config.toml
n_layer = 13
d_model = 384
n_head = 18
n_kv_head = 18
head_dim = 32
d_mlp = 1152
vocab_size = 32768
activation = "tanh_gelu"
norm = "layernorm"
norm_place = "pre"
norm_eps = 1e-05
positions = "rope"
rope_base = 10000.0
rope_fraction = 0.5
qk_norm = true
attn_scale = 0.177
bias = "none"
tie_embeddings = false
parallel_block = true
init = "orth"
init_std_qkv = 0.0379
init_std_o = 0.031
init_std_up = 0.0379
init_std_down = 0.0219
optimizer = "muon"
lr = 0.00575
lr_mult_o = 4.0
beta1 = 0.95
lr_head = 0.00477
warmup_steps = 83
schedule = "wsd"
decay_fraction = 1.0
decay_shape = "cos"
final_lr_fraction = 0.0
batch_tokens = 32768
seq_len = 384
doc_mask = true
z_loss = 0.0001
train_tokens = 284700000
steps = 8689
dataset = "wikipedia_en"
MLP neurons of a small language model. Each row is named by its layer, matrix (up: input weights) and neuron, and shows model dimensions 256-383. Each number is 500 + 40 x the weight over its row's rms, rounded and kept within 0 to 999. Numbers have three digits each.
A block is one neuron, or neurons of one layer that tend to fire together. Before each block is what it responds to, as a language model described it from the Wikipedia text at the highest values.

Responds to: Sentence-opening time prepositions
L2.up92:472501463466464535447455506488493431477477531464489472571523470481539507522490505488515464449502519485416527545559424570479464551511564552545481456537478465485497513485519504502532556531539497535478514464448536529379511483518510491447503489566407489469509459547470434517472542548418517514530488596486491478558475453434548546485575504473532455498465473472467499498520484490430484531594
L2.up292:537498532512473487522471529459489475431465523521463449566567477541497422511517471459584420480521506467543510565469483484454557509500531549521478548462511521391526477486478476418540580478480483522468540473469539450535547509554520554576449456547445465480570514525541527420461483515453548486493488537492463549458495468561484502491488512424452443482512516477494545509468484559437498537559

Responds to: Spatial/directional prepositions
L2.up933:533517463499542437577488474595438468507420550596405551590463484518511468525482490479475470455526497495486529495504491552568539546469472568462439498510420530389497505565530501417498547411470522600528502504477508564495498533532545467509392445542465506494464476556494542471480532494481481562494526510470491503502530476513521524500477545478495484441447496578519546460491502509499483476559
L2.up962:472560507505480426538501492535470470472422483504555495482587490515472496514482494488512547485544418527466487426520475450484479534554538506427513505518471481493486544555517507395539566540485549480555506576475494469506507512584476499463493509545494556510529533508488539528488529455442483470529526491518519482534565491552532484502447484468539392513520542559542490453476502509546523518533

Responds to: Adverbs modifying verbs
L2.up439:478472488525543543565519491506518420539474496536471530549536477512510444569517499501513521422466449478520463435494415548451556464511499546510544411492618498514445432535456521411535465481438553503486473426488508479487468490567469511569473536470468515433483431482496512456460458504508557470560560575450545525531541483519540521546490448463541502522499550485464515410453468434522559524471
L2.up537:447535465462483515552552538486513459469467518438507486572525454550546433428536439523538587468496546523483524437511475464427421465505472537439535474458518466478491500477437551433538467412471509475490515434482450485468516445470546493556427480440410537537523423481442495458463443563498532438535540496515522491552458488540466444512476475501544519476455534443470549432478460524540489550494

Responds to: Pre-participle auxiliaries
L9.up107:508529507483501530523490508472575536501547573542451550451500501481496457499481456496539454481537455453495558518480479455529498484555467453504483547472580517522518421521512477481568445491468476513452526473492473498550587465425440464559529449536489524491453479485512400425471483555504544559521526543495529516516483481571443542475464408525429512516491449514561484472473460478536487538498
L9.up202:537509463466502512506490573443515476508515484537487468468492533471526486532472490455523437465492503489482525461415495448487428484488545526548468481470580488526518538487552498547491551493450483440528515496469376476486468428409502498485481529556506484512495434487540479465477559535482505499515599497536488403508505505459553454498508472461425452338501460521529531488481448489521538500484
L9.up412:422500421564475485475507515465497565503482415532522499465429505499495457515491495465503535461503458495503537558575461428571494469499533481579491475540499476571513515429521547510529447523484479522489440498505612473461495595448543485492495566538503519513557442472517490494431469570457472548474544528514443445504459526520523547448451481493479535356519511438562516511427600554445520517532
L9.up952:456536483499527495461541489458480541487510519477578415514511456562558497530461495496476545555529549482519541584486513464541439444507513586548496507566488471520442491508526565473565496538476508509462434479573562458469522471499566458495503553450500498461522442471515512524468476508430468497558508583507448501490540530544526455483557536520482484527450521458504435520450457476421474505440

Responds to: Preposition after relational noun
L2.up810:503465609486526476504500496422506456524463504463413494541454467408480578504472479441437484475463532538487538503546522469484484424548474456514526501564461517487530463458557477477488506466464547501587448464499468516450549450495520573490547517474489474538508503433491530528480491592565563533453521470536493502549520562491544536469506480472461535527380463465524495525523468549532495547499
L2.up1133:518467513455574474536594568519500487528504542495483469483478551513538483507507501475479505502486575488449474503501550478514475465503453488485614453542511543466502460527509587558503529428418534579460472528531501510432473556463522529604464481532489551483459512403585512419559473430470490548518473470509557540513512470503548443476554525475485440538468502475453437512510457459509530504634

Responds to: Compound hyphen and boundaries
L2.up595:531502528492534503499450508468467518503534446468483511493518538442466483535490537452460471561490533449522514482513457570524490561473519485472544505462514475484516503499478503439516501485488532544570461499513504526473520484508517443493481511520562442483503501516456404479546470437570562566484518514573466570542492468545506524507393525443529504567437431571531499514488491498458436503550
L2.up614:511425527457544527414515487474503476513531551458537541464448460539514515542504509396494500464456592489492458498537508533526483508557546500513560507501477486465462434533507551537493476496481567533471498468532408543452462489465547538462463493509435494540488497494500434474514447448581543520484494470523503525560551478587481436481487466466488498555481419484495513503461529508425439605530

Responds to: Spatial location prepositions
L5.up162:513536541548482478513561505489510477484433511529469509532509582478525487458496459501584486424451474486551500478477570459549508500557477523484523473524534464591463463518475574473549507528545511475533516468478573452425420441543546489512509472584513499481471553561452489450541588444491465363536516505553430481471539462548515506541519459469445485432475484484442528477490470485473497546483
L5.up264:510590524433507531501548588566464363565454473543527536526554517474495522509453453521528495494489486532460474489564528583491518541530457541538531529502534515538443525531542602454525534452469550529511469526476440435542461550519500515528468481505460525471519511528515519473591562468477500446556511463465444598601523477492528508500510509476454437407459477471441555543520450451491533460498
L5.up271:506485475527451549440526494515453444597502555481494487470551507515555508479498503461495534575513509502530496429503497592503465561491551565560491537507501481543489521503508484492563564521456492530489472529453471431499539491549503503536526470486430481530515531493407525565553566524456493484543505529489465577561521365552562450497508450409398511520481489528453508473531454518523496535493
L5.up609:491532450511473484558527484477440486500491430547490572434426450510473425497489431482467517489439452486441476503529504458551534491591468541450506476498462529530455500458488506490580511525512437599524422535536544488519484535567513491527491456535538550504496509495501550441494470491483485429582474511527482508440518450491506553510516441488616483503533549482527546486516552556515561467528
L5.up717:553561502484452454506525472430495479502505393487497517512449532459504498502471437518442516465563510535480553502512533396439474478551503476404489559459535527544565474512417534445545502557573434514558428448497524494522532533587562498548478460543545488487502512528441526450521529469516470492537457514502517496514586452462501535505480450497476518448543482517504556536515564460546493517476
L5.up919:487586522447409508443558494506431434543469452503516504499560470536558439497495497502468502563460468457509516447514515529478481440463579553475464525456514561498498490483483553457567511548499528535484466546506527438502476547545540513500492445527492569564500566466528537485477475568431541475523487574504471517557538459554538409514503472429457496488425537444585475408558466511538523474483
L5.up922:509472542492507483465587527539495490471526462456439515458442430618558369471488472489470580498529446455481483457535545554543536468561483542469527472464480503553490524473502502491553564488474586540515454498512567457525454555513501531472496492542506536551533477486554511523504442504499522448553507511531496447554556503548578471457481511465564434499543521545536498476527463549481486494486
L5.up1077:432516500553477411507484503496486470490428481522518509507518564516568438418500473502446491575484485491470510486435489516459519517499549579509492428464497515532441471573422496527513457537485560505486513550487530450455526518518473543553480489498522516470533532550583523596562514525434499488516494560560525520491507560537480471583515454471490495517481562583459541451553494451524563476538

Responds to: Word-final noun pieces
L9.up102:438482462516527476555495511458571411470542486458489553504500466547498493518538454539466536501473480501518490578449482518428552503496542494406515479582498472593546527511494497438459452478524527477459433456500540546491548451483564521509456520590496524428524529564639520479487433501609557518467510479542552513412501475435486499574537524459548491496455520474540581432531440487452488515521
L9.up331:493557440486521513529457536542522547521493504507517526530509569487429494562408474489512566583523574547519463483468602516440534500455527429489503498455515540537525558441540472444531442510468549437536478482457545438499552511411503449482505473496482517447514525538601506584489462415493432493494472509501445475469538497485542449488498440488502492417469486439510447513517470486469488509480
L9.up386:537539509430498475563503434537488521558494441476480514521504437548536495438470529566480481534475502503521467531434522529495566504498518456524552511476587527520415489508532562535528459546546535466557510443490615481534431493503477509534514461474514498478504512552417576486492505502493457531487493493496476470473537504524420435474451462418505452478513494424470522496491460504498486465509
L9.up672:434507472459451492531495540522496539488464488467512449562441471492499463454460422508469544487563478513447502456485565484524438538501495523448504495440524521469505502488539479529460494530592466512538439495526378523493425449530480483505511488446514554491488484540602567431511485527544455491475553475492421502467558485500470552555494504483520481468547539475463503606543492447559585546508

Responds to: Capitalized word-initial fragments
L9.up38:504518481539467542457525513539421513546513487429430524512499507458537446501486532535444499524572502446476496450541463493474559392517456547449472515571506542527530473520484459459496469536442493524505484414493446529518454458501499519441470440500508585513555457533482496476551557475514521549503544497556478519590514581505526502521485445488446503520433445500522490433483510549507502512442
L9.up455:555524477487501482542424541508546537568512556517481524462519470530488496588505543514456505539453514473510506494503466521426464486487478483509470508425477558501550472469482531561484539493470574510548451450507481410436423467448443515385499409478487487489513562475457489529528484476546551530567569548455500441585438487484499460437493524591573457464514518491544487443423518426518459525525
L9.up574:447490470499528528483533517512498568433481482494486445492516464405503468562487477522440443575417434491474505466471470573422504536485483454529465504507508546471508445540594479539559506540490485465424509475517449486544497542523521508528488473491513603456500483513474465502480564489535553503585501518446514512566469503515498470504460461511475570464454423449527562504543580453482581515503
L9.up865:427434489502456507479461570478451544402442505468472494513488503447516554542542528548477456498496549530528513505506470458563576399556478516525483545506456593494507502572485500555437562481532482491450487494454526510496512463508587503507555515417550599485621467482517444504521561553477499455458483510463511545518531500513520456502484488523457486511464524537558512601487465483446486529446

Responds to: Capital letter after opening punctuation
L2.up380:431527496488465450551545574498463590491440476490531552495428495505493479511520482496514533483496508520547585432517517429479487482498412495487481441440523570465499549497492579453510438519458528547523450479485510459519536466483455502513546524484438522565536517446492496507545552452539476533514519471538485440498515521615520491494483514519459511449451499533500462502526542516460506504522
L2.up1143:413578497439502488471525511455518576460446512480495517474497537458543424544481460492445524464444459520501559437594494422474505486439456499532484426496544570506432510511493519453478431487474484477502416500441515511531517486459458508535522551526504520529503520486498530523470499499459459552491566462531518515517466486626507465512557585510447470519491492485543536500592506430472507458455

Responds to: Preposition after relational nouns
L5.up87:482505553549518459584533600556476452524471506454510465539551492531506509522442514535482450483485510486447480515500436563486496486469512414489540520481514542474483517474544467466477608475514590442591502515453522498512659514483548483561482493470510556497518496562499505492504441404544456498537533461465478548491519474496514453464429447554473478450441479443564455445495439522461479563446
L5.up93:528480547534462524483472473555558455433571517526518551463575480490520484423451591573465427496528535506528519536505491438586451499487471450491491488463447584517525498611524480481564405534507481484436578526423527518462477452565435491488447484510461390516573485540521479420528489583481528550509516439491511508485530522496613494461490474565493550523503432576507440504431522517483495516465
L5.up140:534477556532511458495496532461520422533493464459575529512475456516449504489576508441441473430493546479556515538517467508494551517515474459490466490437557600556407495550545482480486461518432545487447555520513517531538497471569519436460623614523423449514543464497506465504491501501459548505550528469472504498536536505501467590485423522515498453443484451476553482520530484527498518574553
L5.up223:472450540516457528550511558551525461490482477493480497540455449491427501483569519479516504468524523485548604516572455468504541462497527501522511422500444480494489488578462575532433445504518539523431493519461458605490502474485508468487428526488386463496518482456481523482490471522521530506579426552510537531459495503464465479467566482555577535524493494530420504507496505537459599559544
L5.up419:482543496464473476473543502438520512455460493522535480529423452471520497433494475500478525452513593530480484492458496509534552508521596498441547472553557459516545513486428577518464520454512459521529459474514468498480427492507495486515432458593480534449572510516468492534552528549538470496544511535485558512537557518492500540491509412517586557420531566468463544550427479553546539537449
L5.up788:386517434433537493534556448487514497480467438486495461549484447464432546529433536493522542477505511511558487487484434506526452427538498458451502574522516511460520471557439513487446487464523575583526447474392468431517492461417441456560520447495455433539542496463491529459506501541477547526492479579556471523555479498471522481499447489537615555450518497529542538551522495463560461456440
L5.up1056:492459587553510499522502554503484487526486556542502520538480514469467567580491509534472441428545557473482486514525603538474510519530534513486559539468516538494537539416511486550485486499493565537472522504459565525428515431496512495464437441520485540456524557424459493593492586510530512569512482501468544549472420505440481532512511486480531521564465492501517466499561466504442503548525
L5.up1081:495483535502542488501494506485505478531519504509487500520565472557457552544526540478490426486490501582464481580499492492467512482625518448471518465534537479531501549536468522470516509408515561498437508402526575553510564462508489496547535469511435519472497565479468459429560456503503488509569558468542536507463464501492544501497467510508571537523484513545557556556498432473503536479537

Responds to: Opening quotes and hyphens
L9.up347:442583420496470491458515539507538503503532471518518555560547521532529447524500502496556471525452476568496525513524498496488472485495520439470461541494546495520456479492513521538534521515500492530527438507513548495529474467498522488475471531496525557511448448489486487553451508482488515468558544531514525497586524450471489475490508461515452474452542473515489493485513485392444505510508
L9.up640:562485464424479511455519545470528555479427517548503540519544519503506509554449500484501444533549517474493500565476453466482480465511480526474470538474484504546568530529452530485453478460445521481491499508526456522518459482552541516488520501484501546492588509466509483521525430486498511468479494514576463475494447459485589521491460550466410496475467565513581444419467527497438489541562
L9.up739:542472530452500427473491540499391470458521510522428505534527482450496565514501508495564540508504538474500491590505501498441495495560507557515492565486503568532467476537527634533506562470524490499541491512537568499512522494530535499586517533448558523591527419449558528503507488465506510451512538529459483505487518373450516508481480551497487515466521491513523532425532512543406455509567
L9.up882:425421566511544444474489506403518484507455519451503495475484470456491467505544473437492529484479569489498491502534532563536492549518481547466485450501537430487474533508495538540514443552545574462532481511542517415496529508534507451525477477432502447424473455477509504477518381549455491449496487524492472528503509490488498496471480531542453485450495465526503504487483486496521526470534

Responds to: Word-opening letter fragments
L5.up12:501471555460487485418496508485539453542597529535409559502490482489482479528490426459492536465479490501501511436540554584478441505492542442485527471493502515540472521464461538491538520445489451460451512517476455508447498430554530501581501569525443449477513537529527480508492551466450493561448467500424465580530521499400511471529534533479485470485417439567440489503461571518478522451445
L5.up356:498497510472537505470502486554525531497508472435492538549469497478502490478462449508490506517530462427554496411491422518499548513519412525490493446453469554477580541524563476580456540483491520475460428452552500559457528481502486515534479463422475494501501543559522512484581490469437519521542492466461457575529455506527535446555435473503444539526480482514531477466593539475495487541466
L5.up390:546496449496448476496496529441528479463499465500444540523516435418471469521420458446497537449518492453499487525472496577490456463474532481573487482516529477498437497528515502612507529505534460407472503469484471444489577519392451477504525529459482505470474521452508444536485551540496535436511473456495460505486536421494476431520483518494476549493563450558539479461514508555462568518541
L5.up394:526532499498533523556472526429515532536502482477514432470529492496524532544509492434521429509418515487516536476485463543496472537346463496490502528429511529458522495533482514513434493567501527416547548494532512454547597524468495560592481497470447424495560495479537441520494510543565458528414499477535546527408500485483475503434544535519548558452417485426504574507518521492445460460472
L5.up562:496479531485567444534528549510555489506472493484511469508511484484443495530472521506453509460454486510562502513515531588540472426417582490457507525555446373487476492516514447540532603542480519408496558526537472441448516461518495494442474504427524521479594575503555485458535477514473482518447469553484466486474520549537523545442455453585476512526527535483419460460462459457523444508444
L5.up606:422527504524524526499550520485516509532513476407491554484540498494479446492474538584599560502478503452519524457536542498463525475478502491469490494500489518533508527486499453484492535475531512471443505498502457433497526455437468532494520483504523474441522516448457476545560525508597504472505496502535564547522546487522478523521454424491439500439532427518550509499490465516564447508437
L5.up790:435477566491427507518523547466556525525496462425490477450487460467525546456438395555564481532502492509498459484541442514539435525484509557514550588536530504510473495522521417430562482459550456483550453570502533529503508524515492505514458499448485547482538521522492516476427544530511489466496477526474501549561501512450475502528494483460519471528476485504460495490530497440485479551472
L5.up1113:490500450566486433442503488528419451467524517440511450516510448497410533539474483491529535567448572486500491401471493595542502558484509554597499453541485537497555527544536432475481528528494511498521517545518476513467521507511529467513481451489620535469553508534503506508425412492434500503412485489551507508499463508507521529466501474533542543472551481450467511542478507451474500492516

Responds to: Clause-final preposition "on"
L5.up218:452516491524500471526514520495536465512517454524475554479558445590531470502543521450462521506528535518441489481492556462529518593462505537472482504512485480480457518507517554496522608499463536517548421560469521441537505492579486505470460508578461530481524462485502499484450554551536472484576486543495467526527519397529532486460478565416417516518544526484504515406545488476497495514463
L5.up368:473501444470561498489508490514587502483520521438519503482572443484542511463449527481456457518450465495518449506471504540476477494466554493420519470481492511477420480507534567545511486473450480487540457519500526626575512538543442494544500539527463597515547450486491492508514541522464378485498534488494416425522541458499501525469548534481447469540470465540570485464522472494371486516483
L5.up450:482522531558531465536472514486481524514510517460432583575518503531516432499552470464500451513509496475527517518477490520513519528420495510520492509530505427459512494527517492514443558467523504548605548428490488510473463477592502468424499465501454581462548550539528554512402508505523474480479491549520434490509503512516490512472487547453396522567526434530440499488530554508405481525610
L5.up541:461505513523525599476572458507471462506493500429518501401477491536518442564473505472465439505499474504528533495502544475569545516512415511418496431452492539536496418482541578372482470440509432459525467532544535539470456535514449500499494499432553581534448492501496531511460508495476454511572494484526477518486540456526524500444501462518522467519530524495506564446531523545542401524451
L5.up565:426527482561502464548534458551522532552579472526488490535495454453523495456513474484503480501544518462513560453434495555552471483450585513477469538493508460479487492448525520537539532523442476480512530530533432531525435489473473440540516503524491525513579494527585526499534514498478403487533549534553464472565485542432572496438424503533495526485587496490522623484480535493541508426513
L5.up601:490425414579542512465535533465434528553517543488487524497518464475521426502481488509518498488444582501495432442578526469559475483512498477506494449568509434507472473548540523458464555515458510458459558517555493491489480478520559506535601525498496516425488545490480460519552477488490526468435454523486488448432482600589489528521485498431554470563535518521457512474535537542540521567499
L5.up727:455500462426561520506563534489556492493570499443505521445496534556515474521530493525461461476481490474555525569540518501536497529460601503434468505597530440459461432484527503511507485465512471499531508552537534546533441581471473558468484575502474519446387477483492501515487566515538416492531437507437528486507547455503501502474454511514486513505482442540525537488464476510453474564481
L5.up978:478457442499486481495509583463466475496450461459455523495506519452564460540471454459514507495459559484505512484469542444544467522416491522491479527532562467513476500463480516501528547421522481463554424448484523519473483519571436443480467512464482585511460512486531564520506575446537516525501566545574475485594450414451501586451525502490458488591514527416553540467523554530492561524511

Responds to: Day-of-month before month
L9.up310:534493488435450507500495501443508542525512517502493549443498548536537541484525431524527488532460474488458474562533482468510533538430599530499458555545551543493504515452526500481463539505518454534569461547517532480501448495522563470405424491509489512473522505530480468539442564463467545462457525417535528468521483563536462574506493463399431483504513475566497546473523477472471455487492
L9.up414:534470478505515539461530508475523492536486455517549483501502535417524447487532582449422506508434484497482421466490479525535458524471480541491464533504452487573475478574523567537555498515537519582540510523485499477433512548519429448532514501552419553485483542499458447503509516442500503514475453450554536474480501586475544518513555529420483487441532489475512482520662562496463452456541
L9.up733:511522460541492483505494508498475546549514493517484570554480485528549491509486506511449419464527498508545483471582501438506539503488496495525449527497535432562468482489486546472506551365510476564470511472449490535499492497544495563451478498593451569504565516537493464504443570435571457550554456478465526529516535475449479457451439518429495496476484418421456536543498549501564544469512
L9.up736:547468513527521450487525487561549523499507458494480574585504586488489447552479480531508485547477526446491494481533515441529489479469504518526501553480521445500464569493582490464512552543518577540573499488448519522512507491521484504499527503477519535506559561552523498478450524493460485450504471475500448498446472491555516500470368478502398528508534460500496540490529506550454541450526

Responds to: Adverb modifier slots
L5.up236:516525491490522499493501446445494475550478560527515517528470541487410504502493496450428499464493531517504598484466456537482487501403508468451504436530568514575460510499547513457488507544522544467470494523514502520457490506545496407470535520466436504471540496483465515483422468493544522510506489501462508590467496516523497516443521487528599430444566457495507517484562612449483572508536
L5.up371:516503461527501473508499525541510488467537544540544528525460461527518476486442510536483503429489423567537530466507484441539513530442513536473504445482534522540512458547462515481518479506484475554546557600500552513526505469468452554586555569450523514618519490498452383473478524532446602501495571544508522448481477496495468483506478483483488506473471461528570601566501506508437460551500
L5.up400:507537430467482523487506454513578443543525468495517468529507405480522497502481496482463566441451527550484483501484467483508479595482455590555469571431434466520369422493501500464489514484520493496510465473474545500449547508495472524546502562431480484473569457495528571509423532555486553581579510535548464549535532631481488463521525419455498525449458514500529539518441438463504515611473
L5.up713:491520515553478508543516436482530459522519474503520537469470530504529519562476557501453509407504557488470561401474519454485459489480463447443488421428530457512494505506546569461466521465480437480444507491454541504434505523427442528511445513461483485510519437454541500516460472548540451462488514533515565477613484534512496482544527546528434517500450491444446475473535425507469587500489
L5.up766:456614541536441482482514456546485459533530565510505538565517473493479449527466588509410526483502514513408489541549484469571445512491473528526528550447543436534422450482494560447474471507487461506455495480565570490454491464426495427500544555472531500506502483482396469525474462545465510516535567530562510537491514563449443508509449523501551543488398524475521459536517485527470542581549
L5.up1080:427493510557567513504481492543555490490439486449515552444475496519586436473482455556542480500553559529524559469490520549553497506477614450485485477514470567473529467485520383439478566488499464405486511520458473447488553442494520430515449484505520466471476505514510411461504532537518517483494551540429532559446496511556512554574457474498487551553547517569477516452478422483553544464500
L5.up1106:443483561472489559565589487444504500450541523515579513493472426537461516553502443472512519455507541560482551517444492541505515456486505538459488428441508468495473507506518544482497480459539454481510521500484539474459472482515510519508473540493450472509508459485475451496431503556563551499584557456513493484502561479480490493567502451438494559484469475510558567513421446492444443489510
L5.up1122:494516527523490489493534534423532543499474533467488492464541431515463458486497433510507537471391510435492476544526507514466531565477483417476538510494481452569484526513441485452485524465428506481519478499522464506481535380465568552544544501527572526465535489449488448523432513595536496532505473517549500512472532500491471515413530473494506490511481558496547544498499511486477459551483

Responds to: Head-to-object link word
L9.up454:537479483572478463431476495457433458558503528531476530558451528450454498465413516482510498509476488504470449535562542516516494504549517490468499464582552519485483495514535502440469436581441532481505433501520444518543508423491447420455572492506453553542543430531466492533435437549486502489500493515492508598505482469502517514412432471539493474467535497470502388529497450525470529492489
L9.up993:536510575565558495464536460559509488545481488543517493521519475445522454503444458517524509505565540514439518516482542489490428521498521480422512455486515436510508572435537562578469522500455488487467479453518551491558479415459488512392488577507494478455569537522540517502486457542463560544485541506481522542495478437544484474569455476477446455460555479475445516500538425485491556463424
L9.up1006:518529476485510467469537467500494485531425478466504525483486499522535551566466494558501459446539535554489459491467453524461442515493499469440527495516474495492533509457534442641491492525423538460542525486477527508557518426514458485445557541532468540495512482529551553476577486547470486445454497548544548585502475448492506541516492476490481563492523467509530441503515503468536537461536
L9.up1123:507552558509575504483494508485516565521470508465418546566497450480496449456486442465581513566451508517464517492488487518487456490476545464444505455586524483588538472546513421505544501519478496497570471527489571407579517461500483473449545507553479561521523512494508434506523494529486514456490529481520491570453448476548559540518468486528519514522534452509506490447511527507519506491551

Responds to: Before a place name
L9.up314:535555556434481520502512528524547475506512435472439523479520568540465500450507502506447497495502540504530499521473525459461473517529400499408526494540530492455522512521489521464518561537483540543553414454553485532447437514461467526433497532493528522488516478483403552438489463500505458468436522479500469550537530521466490520528599471505451408519526484596438530473488522536431497450533
L9.up634:574529534479517511495559561522519385468489506475505538508523556541475383495500462484458502475491484476482487503491499512476436532453469466534528527510512443514508509485475476498457520518513501432494503508515539485527528511586535519457474511545470492562514498455438493411521540440544491399481511496453528550499470511495451519465486463416492536520518494468519473519490530478517539493486
L9.up957:456526515530488426544502554409486453561466532438470551486403569493529466507456496448457541487526557532562484532469548426477475544597443469494569466537489440491571461478497543412544477450452473504497402516510505506437488477552474520551507430487524493480506514457503566441587539499492506500508428450479522471447525479525550447502560435519501529463496463533535487421559561539498513533478
L9.up1019:523515453384529487532549417539510463498490469535531539505436488521499532460441488445406540465524512564511494559499466416475382488491458458483479492558405498570431474544424503545462474503507476503527425457509498517505483498499470410532512496555465503475551525482417590479541509436482490552535507559558462520511559539579506452511470482496434473455540484592451539516576549550513467472537

Responds to: Acronym-ending capital letters
L5.up420:544565492570497586473504512540455494533503512419519508504512464467531488452491403529542531537544479444521446448507469506524538483477427544515468503501459418467534514500519466415504455463456388495457551489471527478486444554528482583425446521452540557527429556456548437515489490479497488482522409487506455488520469524501551445494560450486555498528475464506418412436480475467443478400548
L5.up475:517513534439561503478513456545534475491478432506519491449486602535589467477509472503428513497526500532502456467453455568484624516469508472449453502457541551520516497504460439422573495556493491522488452509407528510463470500566572413500498508468457493523501457538529474535484463538499553468517533462482468515529491491498467463560544497508525532574553529500484468484599509520444531462450
L5.up571:522546456439494514471556519511508489522449474478546494599456586480476523464523408472487508593582487510457475488455498470464502490508540536544548471482497523517572530418476501416508482495516467499480461468474549512474436523515514520478468553513574563527474518554519531518493512398506499508584507475547468528552497453469502486521521490449534459499426455449489522479506545441441444482472
L5.up719:555514456387541540525560495493479488484452462511430559440507543569511430483441496448438546552510540454464458554566493600522524461552533520439526471477500492526463467470506437518566510521480489508536450526524521489449544524552500515562460574506514493472451468544431513506474584524517465533529523501558497494511448448582495487498503452508487468532507490509548556473540518482541597408516
L5.up846:506518467449529425501531468484532510524467466438495544534409626495497388460496418477443561491505484516524417430476506527506500553466551536490505527410614496475535439469498464470477458485522562492443501483496500507565483509482527433538504512507551534570441484492467499467528470476565513486496479578576473440527503459483498532573495432469476477465464501495543511508446466457494515435504
L5.up898:535582482397502448504564475506493449472493469442531470538540533560509476493438485520527487511499481475478450495481553501558557499543443512521540508504483616531466527545499428530501518532460475574591532511528447499497488509513469557581488569495469486522542454472443396559525551534520480530539467508514543427499528497501514470476468458461509490506556548442495545492425472421425464394488
L5.up989:585515471471547522494543504478496522453479507460496439471498499494465487481513510468505598535530521478528453510418538518513524509484529534531572482467453558434499420512526500482458513458447499459455524586465468484559555514548550440514444527388570481486507569499441488470504523439478508564544568463515460493518423524522511521436575504445537436524480508500471504480472488547433446488580
L5.up1066:462457554465508503536466439508471514505514530511465550510475505508530528505494471474460497602478458460514534532493564551500551501552519509491448465513524498434499444399469453477547488504469459454452487554507553544523598534569521481512437521535516547485524520524515501522407517522509475517506558487462499533493567444526531481474549473513481507567498505482483491446493500592516514479527

Responds to: Compound-word joiner tokens
L5.up135:488465414489505447534567515491429493455523539451459519488563460516571407509506482517538464508538526446484525529493456490591542489469416504552495564451447558451472558519462544463516519538491513526485455520497595512469572443529531471506486542476549576479489545418504550578506481535527562482504548548453527542575486482517526452503542535463480428518478479555503509476488548478433502515490
L5.up151:496483479550507416448516485532503570530472531474570536572534545487507485463553465526461574506506526510461511487538474496504542517613539515452465521502513480528490440556487430621452477465483439464519513459466546515467558502521552474424486465412488480487474497512548398487481490572548435512510548492573476476484503469479504469478498511437542484479500457582457469549458497507487468509540
L5.up155:565430526481548500465529523514450496454532415457496505505480481512410471556498436540557521487506538524552474476478519494499532507478486522438485466522486495485508481547496518494529505444547524475495537473565529545521512562578549479427509513454495553521478450504501495506470520491458482441524463473416380467485503472492539459483526476517503457484432475489504495512529474454526487511502
L5.up284:493478492487476457503420554512534482466527520480461567534575542481525502524556467497526513514484474491506499600533416513524539465543417533469500485547557467487488476491437526505516515407442502537578462494479463541515527444491474529523468540477489533498488490453530538478502531446518560491486562460545442442567584480507481521531529514478527497485471516469541542579496523499522491505422
L5.up584:540471485545530470519506528492533417500506578533554510544501481505444485518536462457516475542470545450502523456503426486537499452560501508479465541454488542433464551541480525491457492465476472484527420507520553508501537492493476458514491519538574516506524478487513544506461469516514558512531479534493607489522514468495529507553558544524527493555499454548557509537498475499523511569566
L5.up665:530450450501569451508480508485494457538499536535498535469555459523460494546502539494508472540590458474424465447549467539486511499476457516455526560559518451512511489522551465560520554509456506460550443543552476554432529501505497450521459571502499518565463507501471524534454569463493439545493538532461388422520542538453529492471485505451501493557495551485513517530492403494406475584475
L5.up933:446538538551508551536495494550455489541524523552524501506528478490422449480553459501571544524508515531547483516506505503502458487506511485466473458516534440466525472489451496542504447482523451539509456537542509525453526418525534452515494508383460500464457449494542516487520468513602483486557472436444512465477487549541496444551503521509492477490543494570559465530520511501542528450504
L5.up1127:475532495516586462515514488481493471480514557507534456473567507523515559519551526535532487515466432491485483483486466571570554485595472547467489489510514475517550475582563470521467525475511476482495531531520540541489539435523545505536570509426443532495541423549458503580463500458481480539559565528467417533513520505520486493499544457479489449512481521548523532521443482499386440523477

Responds to: Acronym letter fragments
L2.up73:541584521489487478521443395461477492481429426562467501514431447481450456561511438505536544550460439511483442414506436489527499538441461501532458492481515500519464446515555561537512459456524515443442488434467505511452542567551449482513480527544533572483521550495553541461471470502485562548544473510567556450522482405498535471427545455506487469469488483483493484560480443529472430525462
L2.up453:487551543506507378501445482545412504486514501524561478473459479471470471523542476453516483479456502495503506455539477537454456503457508473504472499431484577467476450474518536501562495500519509566474511518483501528475509452536487470542429490570493504451493566527467455481455519522476499476560487479546484441566552455565451506484487505470458476474455531526502432547504510447466520552460